Part of a small language model's weights.
Size: 12 layers, width 192, 3 heads of 64 (1 for keys and values), MLP 512 SwiGLU, vocabulary 8192, 7.87M parameters.
Architecture: no biases in attention or MLP, untied embeddings, normalized queries and keys.
MLP neurons of a small language model. Each row is named by its layer, matrix (gate and up: input weights; down: output weights) and neuron, and shows model dimensions 96-191. Each number is 128 + 32 x the weight over its row's rms, rounded and kept within 0 to 255. Numbers have three digits each. A neuron's up and down rows have the sign that makes its largest values positive.
After each neuron's rows, "fires before" lists the tokens most often just after its 100 highest values on Wikipedia text that the model never trained on.

L4.gate170:097202132168125130136131071128151107143133095091154148134109101129126153132157124098214081201129175091161133172091147148179155170159113105098121110144092156113138094125169130156105142185158180160106155119125150170170150093130097082081140134126107142099103171143196106152193179111085113084
L4.up170:159117147105176143061110108163138033172115154129143134131198131127151125137103092101206118149140151093128140147124160116068131150104143124094039121118092171073132122176033086192170175129145117141149130136099103096218153148159132111119084120083084114133131137098125100157154139108162152108
L4.down170:100075162121161115167108116132130191108107123173099164125126194124136157059121094182115125133137124149175088116126074170168158076165104105126119133151135119138149095121151123112136129135118108125133093035171180150109188115159111065150156079165147199150094184098115132034165075154100110117
fires before: "S", "C", "\n\n", "A"

L9.gate451:195153147133167056125073142121154174122095186085172129091122176141121165063166110139106099103118105132196104090205168126222141129151186149095092136159094112078111177161072187175116121105113098109139161084146098146143111121128161087141188133133125129121132166118106179117181127154178085187
L9.up451:101112146098141099130110158107143121132148064137123154123172129145122155160088091183129161146142150095134090083127120137149084063132135162161121110081143085147054079151080120090130109097099085107114195080111096036131128152101056153154147124198093137117182184113149188164080097192168181085
L9.down451:053117164111152159132151085168107135147129106165131089144074114139117128079187167108162160171164076135177163108154130092120155068124109140177153098094163103140123137205059146156132090067175131116167142106144113141161068086134118106141102128181145180112153093123115091105094129101124140079
fires before: "(", "in ", "=", "is ", "and ", "for "

L4.gate180:185157122122158092095096173128159087172134183107194118097142088089085166106158128155115112169089114105107142147114168131173057095061101117089126153116173147135096140069129170134110133099152179135126142111121134106151121099115149155145129145102138119108159141114151134135126116179166116120
L4.up180:181182116148113114135083099144143092166141179078184131091144119116119138114143150135106148126142124088128136158093128112191093114062125100117098162129188172162099105116177176113149153116122187183086134108168119098155109143115143160162152142080123183148139147118100159109127140169214153133
L4.down180:136144172145136121138138123131140126075169116151176104123190150107124087133108108146147099203102117170127193106114074176093116099145113140060122120123127108179127121131155128149117147105175110092169111148090100088074098132179135117174111149158079104124116107136095111109090150127138133095
fires before: "that ", "on ", "to ", "in ", "by ", "for "

L6.gate347:112088133164155107143150110159141118148161200150147093102088074087102146162124103140119133118145124124188170128143131054142119187131083161129083080114156108119123079120127132091164188119174139137137143160071207157128118117190087123169144110149141143129161140142153138083098143153186109069
L6.up347:151105122032129088065118153129160100084086147124187098153118150129148115120194131140172128073143101141145092155070097104086116178070111180218146158158138126108168117133075132054086065119128139170106171126113166139129132141111127133164136112140099127124103107125130116101108135156141120153
L6.down347:165097148170118119142162162130130125120138100131110121148143097153154123185115141123106132098143174143085177127144162149143105098156092101130114143141096119122160152121076149111158106115035136155067151026136078106047089134093147092078115075170119161138149115113113127159145157093118146100
fires before: "\n\n", "\n", "as "

L6.gate208:112136142123100171150095172091164063123048084109124137085136141133163130131172088125087080114168113059130116115129156082149154094117135129072110042078096081125130096155126076120074112166145141142155155097128096138128071089104146116175167121120183135079053059078147121151136098093127109142
L6.up208:129114129140095090167051118158166135150084073170162055125057089191077145121165120085192089134111160138187166065084165122138102148157099162158092150119122161101108134144043134039109117134158171144103170117124144129125102133134136130146082123127093112147185115133157106143122126156151156108
L6.down208:177102175161174105121144188172195154130131129136173151094141171108165166095125173127123136131119105079129075096080133170112083057121065126137171148190137129191115112121131169173102165076110145158097100164129160152116106178164111086105112109106144123104170130141156121143130143130085116138
fires before: "\n\n", "\n"

L6.gate100:062126145171145169152109182143172139159129099107117122149068087143187145097142078162039114181117106079152144181064136089086125183065081215114135088082117154065133095126118085097108176157111138172128146103143121128117132150083120147120143112121131176125145088149166165122142131147140132185
L6.up100:139101135145136158134095141049170136119132157127109180113033128143109083114145137149151107113144139166129143130071150162071111108095106212178143180105171180105145128134088164081131156104105106137129127115122120150173189168142102131099121150115064136056191141107151125181154088166123130157
L6.down100:168138120102138130082087052106131137064125164129149152115121156173118166025148124172135167255113150139131117097196095171139134044134117118159121134091138123121139172165145134102135127168093148116109102103103102155129142153134188087158106161094104141097149134131139174123110109117102193170
fires before: ", ", ". ", "\n\n", ".", "\n", "]"

L6.gate58:116171173149201165128114088136124073171144117145132152077166120144039125150163142075142166089104153085199151112102112179161117141173107106107131137115098112112089103138066133144127138185112140106120090109110150183076121082147067144106126199124083170096133197130145112117065115143074123100
L6.up58:150203112121157129172118140128051111175154145115112202155132075096093108139095106158190201128103087171119108113161151127090134124101148136134098076081154148152182092090140173169138125128196108175148151117120134096105095088160104112122138088132145113137166098137145105144139125135135126107
L6.down58:159048142189095110124120206072101139140101166122136116148133109138146164162139093091158123161119164153166034146133100119099140161102151200126069108118142102167141203119124143121089103141133108119115135115146097145118073119133129068150124137170066116121135176147141110162103164124104091140
fires before: "| ", "25", "|", "0", "and "

L6.gate42:108136144121143193110156163196120126095147141110124165136131090074092147109087130092124129054161130140154126127142077135094161104125136125154110138140119109094150155154105157126160131134115153098140173146137127150094119089129127090144194081160111128116182112128106070157132116217161071166
L6.up42:156121120196148169112078148111144091159094094137151116143191108127148126123110193170162107111190063132103109154075085136161117156141123197142102137124156057134158117125153137137165113135127177137169106110103095153123127160116157137182124084155176137131115211118094074183114065145163097141
L6.down42:144109126120092168162095164124154100145125076089063133135120130189160106129129143151146135193089110134123199147128090150057138136098117171139148104154103091152131124120070119091151112092132166126110092096153119106102169146046178104077090124105099120105137127129139185159086150104145080203
fires before: "\n\n", "\n"

L5.gate470:140130135138127131134121123122135117133109173088134193082151139070143072120105165157059068058098165121087162222154095100136105147203156134119166138132145150133126132149145136138133108149110165178146163085109127147088119125110177119106133096142148089136141134093081135060120158084146093107
L5.up470:159163053157138123160112163090050149094137129117105132051124082172048120132132155120163072148157150121176150149180130167118135097205099119136095130084101126178165120156164123137135130142155084141123115064187152104177100126127100150138185159151140114160131141199139130107135127157139199156
L5.down470:079177186130149148114167165186130157133139096102092127125186117083193192174150101111070098139045120126064114186120105123086137110115096097152163127123154176124113138128133145112127079168142119145095109127086112153134175153124127130098134137156163063121173093105151117079135135154107064130
fires before: "| ", "J", "of "

L2.gate502:135145121161122135102075120126159147099189144123163140148062132209114120108120115057091130123142152124118144121142093110141106078079143177168075083136118117127150135199121099170106150128115123146156180137136150095144127135075116070120113188116127173192133137104140148101008110188118153146
L2.up502:082094105146115114150113140140122155115129178063115123112103154202177125112059141061085170142152129142149096109113118104118157104098134120137099078096120180133131120102133109143106128126089168159109164153115116125172147121116155143092090123134135141143184128156165155129097110161143166137
L2.down502:131115137112122138086126100140149201166168157130116112128158152146155094083150136099112131110158126169141168104090075139149154040115181115179120138152132133096175145130147139106141105162070087150150200156186130142132206112104107159157098131154104132116157133125154099091105076166064127105
fires before: ", ", ". ", ".", "\n"

L2.gate372:123146110128139033137113118141145146188091138061179143150165073125047092116104183092137145116128151144105171111090124131036129162152122133104056100108131092123143148143106129093134090140167119131104088142082109123096051162112166098129141100100143173158090150138131100116138111116128072162
L2.up372:144202113139058074137122083129157144122084117106173155188103094134123111137142191110145137104135175133151123139144105139080117146121136134147099109162140079127103129115077143148120067129155099091124100152053129159095106082064144110130174092063136162185116136102117114093139136150170055121
L2.down372:135148163153112125173140105106201134142078127124146172142124043119148124255136144136141120221112134117147140141099081154176099080098105112137127106132147154103121078080114120128129109138182113132072094160124148136081124112086194102169146106105112149148145091124108126093115088181120118113
fires before: "to ", "that ", "by ", "for ", "on "

L6.gate271:134105141134076121134117174146202090129138201059179119120097132114153131103143167120155084126117166163130162106106148063106123138077128143172119121147139115044101110149131141135124109132106131101091118132135124090069107137121112161162093064144182145147120128067095090140116210125126153106
L6.up271:146114075177117185135130107112140114150042128123133105138109101152171107127083077115125140111113176119110075132057157100077135156118103139165114086106118140113140095102191163123156053114170120073121098107149108110132125122127129197066135087162136161166081085101092086103158119171151146146
L6.down271:205131170182095093117125130169148079100118170058118114165147060152135140138123110134088105156164125175140136127126112130150082162139117176133169129151169102108125144165125143080162106129114192177136139114125143135074131132027145056178130087180115156077158119085138089170188207143131148118
fires before: "\n", "\n\n"

L6.gate429:081093111168070147123029124104109124147069175146167149157131163100168115151158166103097056157140189130106140117127154075125151077175097162114105161090110119118121151162105104070159113115158053112113167095120077142177096108096106088160142144140145139090170161137117097089148150156115124170
L6.up429:108109107132148150151148168158156107125139103146150132119104081152144170117082133153145126140135199155122181132067152198183173144115146109127094147147134162136112182095168104120194076092097120150092151010165173074181129127097157123155102142139152113105122161137182158153167156097109142185
L6.down429:128170099086120120139124135109117143160124113131135143107147166160159125094131103128154140093182182163123061128129066041138107145130201159127159099109128212113107133117108051128073145089088147162164086147141108145122128120180127115125132142149120061119187160188148173051130058158098115121
fires before: "\n\n", "is ", "are ", "were "

L6.gate184:128128066163153138131159140101164158111128120180136148107159103057077063130162133136152105120151176135162152171090163147143154062140109092174166136138102141166124186149130158143140062138096161151117090152128115105085156146195118152159128162098130103103087140084197102131115155099160106139
L6.up184:117088099118182172128151142106115128102124094158072186093096096115099158118151137128117116156138094145140148143119112145116135099142134128137103173143125111128087143147123130118158129083100186109094134081128044112157172114133155139209170159158106090130107107164095075183082088088132085151
L6.down184:123156095087105191094181092111138099129078175134166180133122082104106142141182140114097119218093081169120130060129153126153094139119154186086158098092141164115146121114147153199135135080125146142093113164103128140109102113241136162125114137077159149135097081123121134086170096116146128099
fires before: "of ", "with ", "in ", "by ", "and ", "to "

L4.gate159:135129152130138095145178143113137201114165081101185092113146126192151112144128071177147125126120178137083097139188144126151141100172119115198205128129135097114150095137078127183130122144146115140153137129095122086088106163106111106086142129088160075121131134176078172107108125113142194093
L4.up159:143126204127120105139187158164120178128176081119117117086153094166169080133142071182110121105156203110135084117118118122096115109156118102178181127131149088173132098126116133146140096133120120119152123128062149088096119094136109122136150081112161100102113145126107175123102134096167184095
L4.down159:076120151078194159157133118122140166131121130103189157171152181143084092125131108164158070143053145147109093150192069106139153073160150139125179114075165140098168077153115188140105141135138134144173115133142124072114156067173112158076114104087124108126158096159103175134138131156137122047
fires before: "| ", "(", "of ", "|", "in ", "- "

L4.gate73:135169159128100138116100161117097121130131167141133128185084126135148152140081131168138131101106143084149149134150087095161121149157027158106142070107117120064085118149113130109083110152145154111157165204169143131078158172107174121096101115109119102148116170118177166111177094143080179131
L4.up73:108105125131070101132081151117158060144179129141117107137069162108109129099130115146115116151069138107198142091096120127147166071156074168106099140113171228130136176120167082140142108108144132105136175132170125134103051097136105133125123139094061077106129150131104090122115116083135173134
L4.down73:149112084148103161151133123114130134156128147137176094185141124154117143026117170145105131094169143133185101126140088146113125116154105177124149134118121165080139126181130093166116115116105140117107159104140094134149152125127123131110102133111144149123150145212087115118142110104058098178
fires before: "\n\n"

L9.gate272:099087112057155085117127166165161098113155177135063175121088140090147155156126148100115063164096084103137144131135131085130181140092113140130105095185103181182134184144086115127138120101117138137160170120188149149074148167184157143154082129081120190108123108119088114137140135180154152094
L9.up272:097209165131165102169159160141110200097141120101212108147121103095125106128130143132128134149101173202141139152078087148154079122128068091100154138175199166130147184091125133164133099123106192103094126142103131150066148106122138123155176117094177113115038133096152135167086137119115057131
L9.down272:135148103105231158130123149085132168172154109147179140143122056117116163079116109157157114095133109095059147177093108165092086136123145094174096112108126139125053119099142115189156137125106185081124113120087120145123087169171171127150132181091113113187155156131113059138086075135166099049
fires before: "as ", "in ", "with ", "to ", "by "

L5.gate285:072133154156121086107102094204156085127153080178142128161075110125112126115131170102122135108100143159093109121165126104114092110109068090135122108087119084132111079189146106151109117200175159146100087069126165148127144138097068136168094107149091079149086094164139132153132158114081089152
L5.up285:186147118098149183124132113128128156133079087133112093140117087131148164118116102111175162123096156138147101122129147167106119130141176192102062117092131128139147148139085094113099114116091064109102106075122125115145130145124107161148053137128085079136079152057158114099173071097123101166
L5.down285:176169085158131144110108120117153116111147123180112126198094191107182185107132119131103113237116129193155106120126120124106106123099119106123222090132146147148142095104144146148123154145160126183111121165155088151098068146121061110109088152147149153101106109127040105070109103154064128134
fires before: ", ", ". ", "\n", ": ", "."

L4.gate370:111179179094160109157073106146059157197082165158089143122151157170090088164188112095138147094158129095111143106109160161131130104090139152165111127099105141140081089110090084141164099192141108113090130169140099062166100119141147186117106122069160146130104184105128164153082099173162138135
L4.up370:126059087181114182096108087078073117129112107132158136149120136105118110139157100135111156143100145173155159146154174171182071138158097140178098195072159146128072140124099081150163116043063107108155149143175120092128086125111121113127127140186158145097146107063132093109111151146167194068
L4.down370:152078159132129122120101182155111110081170108127206125159127128146143134200061140123140129132133163142119119139108154197131142170118083106170159209167156095140112070195114196125122068149106112102190089098111152158148168157082140084118113126098103134149100132142112112112094161138117099135
fires before: "| ", "|", "North"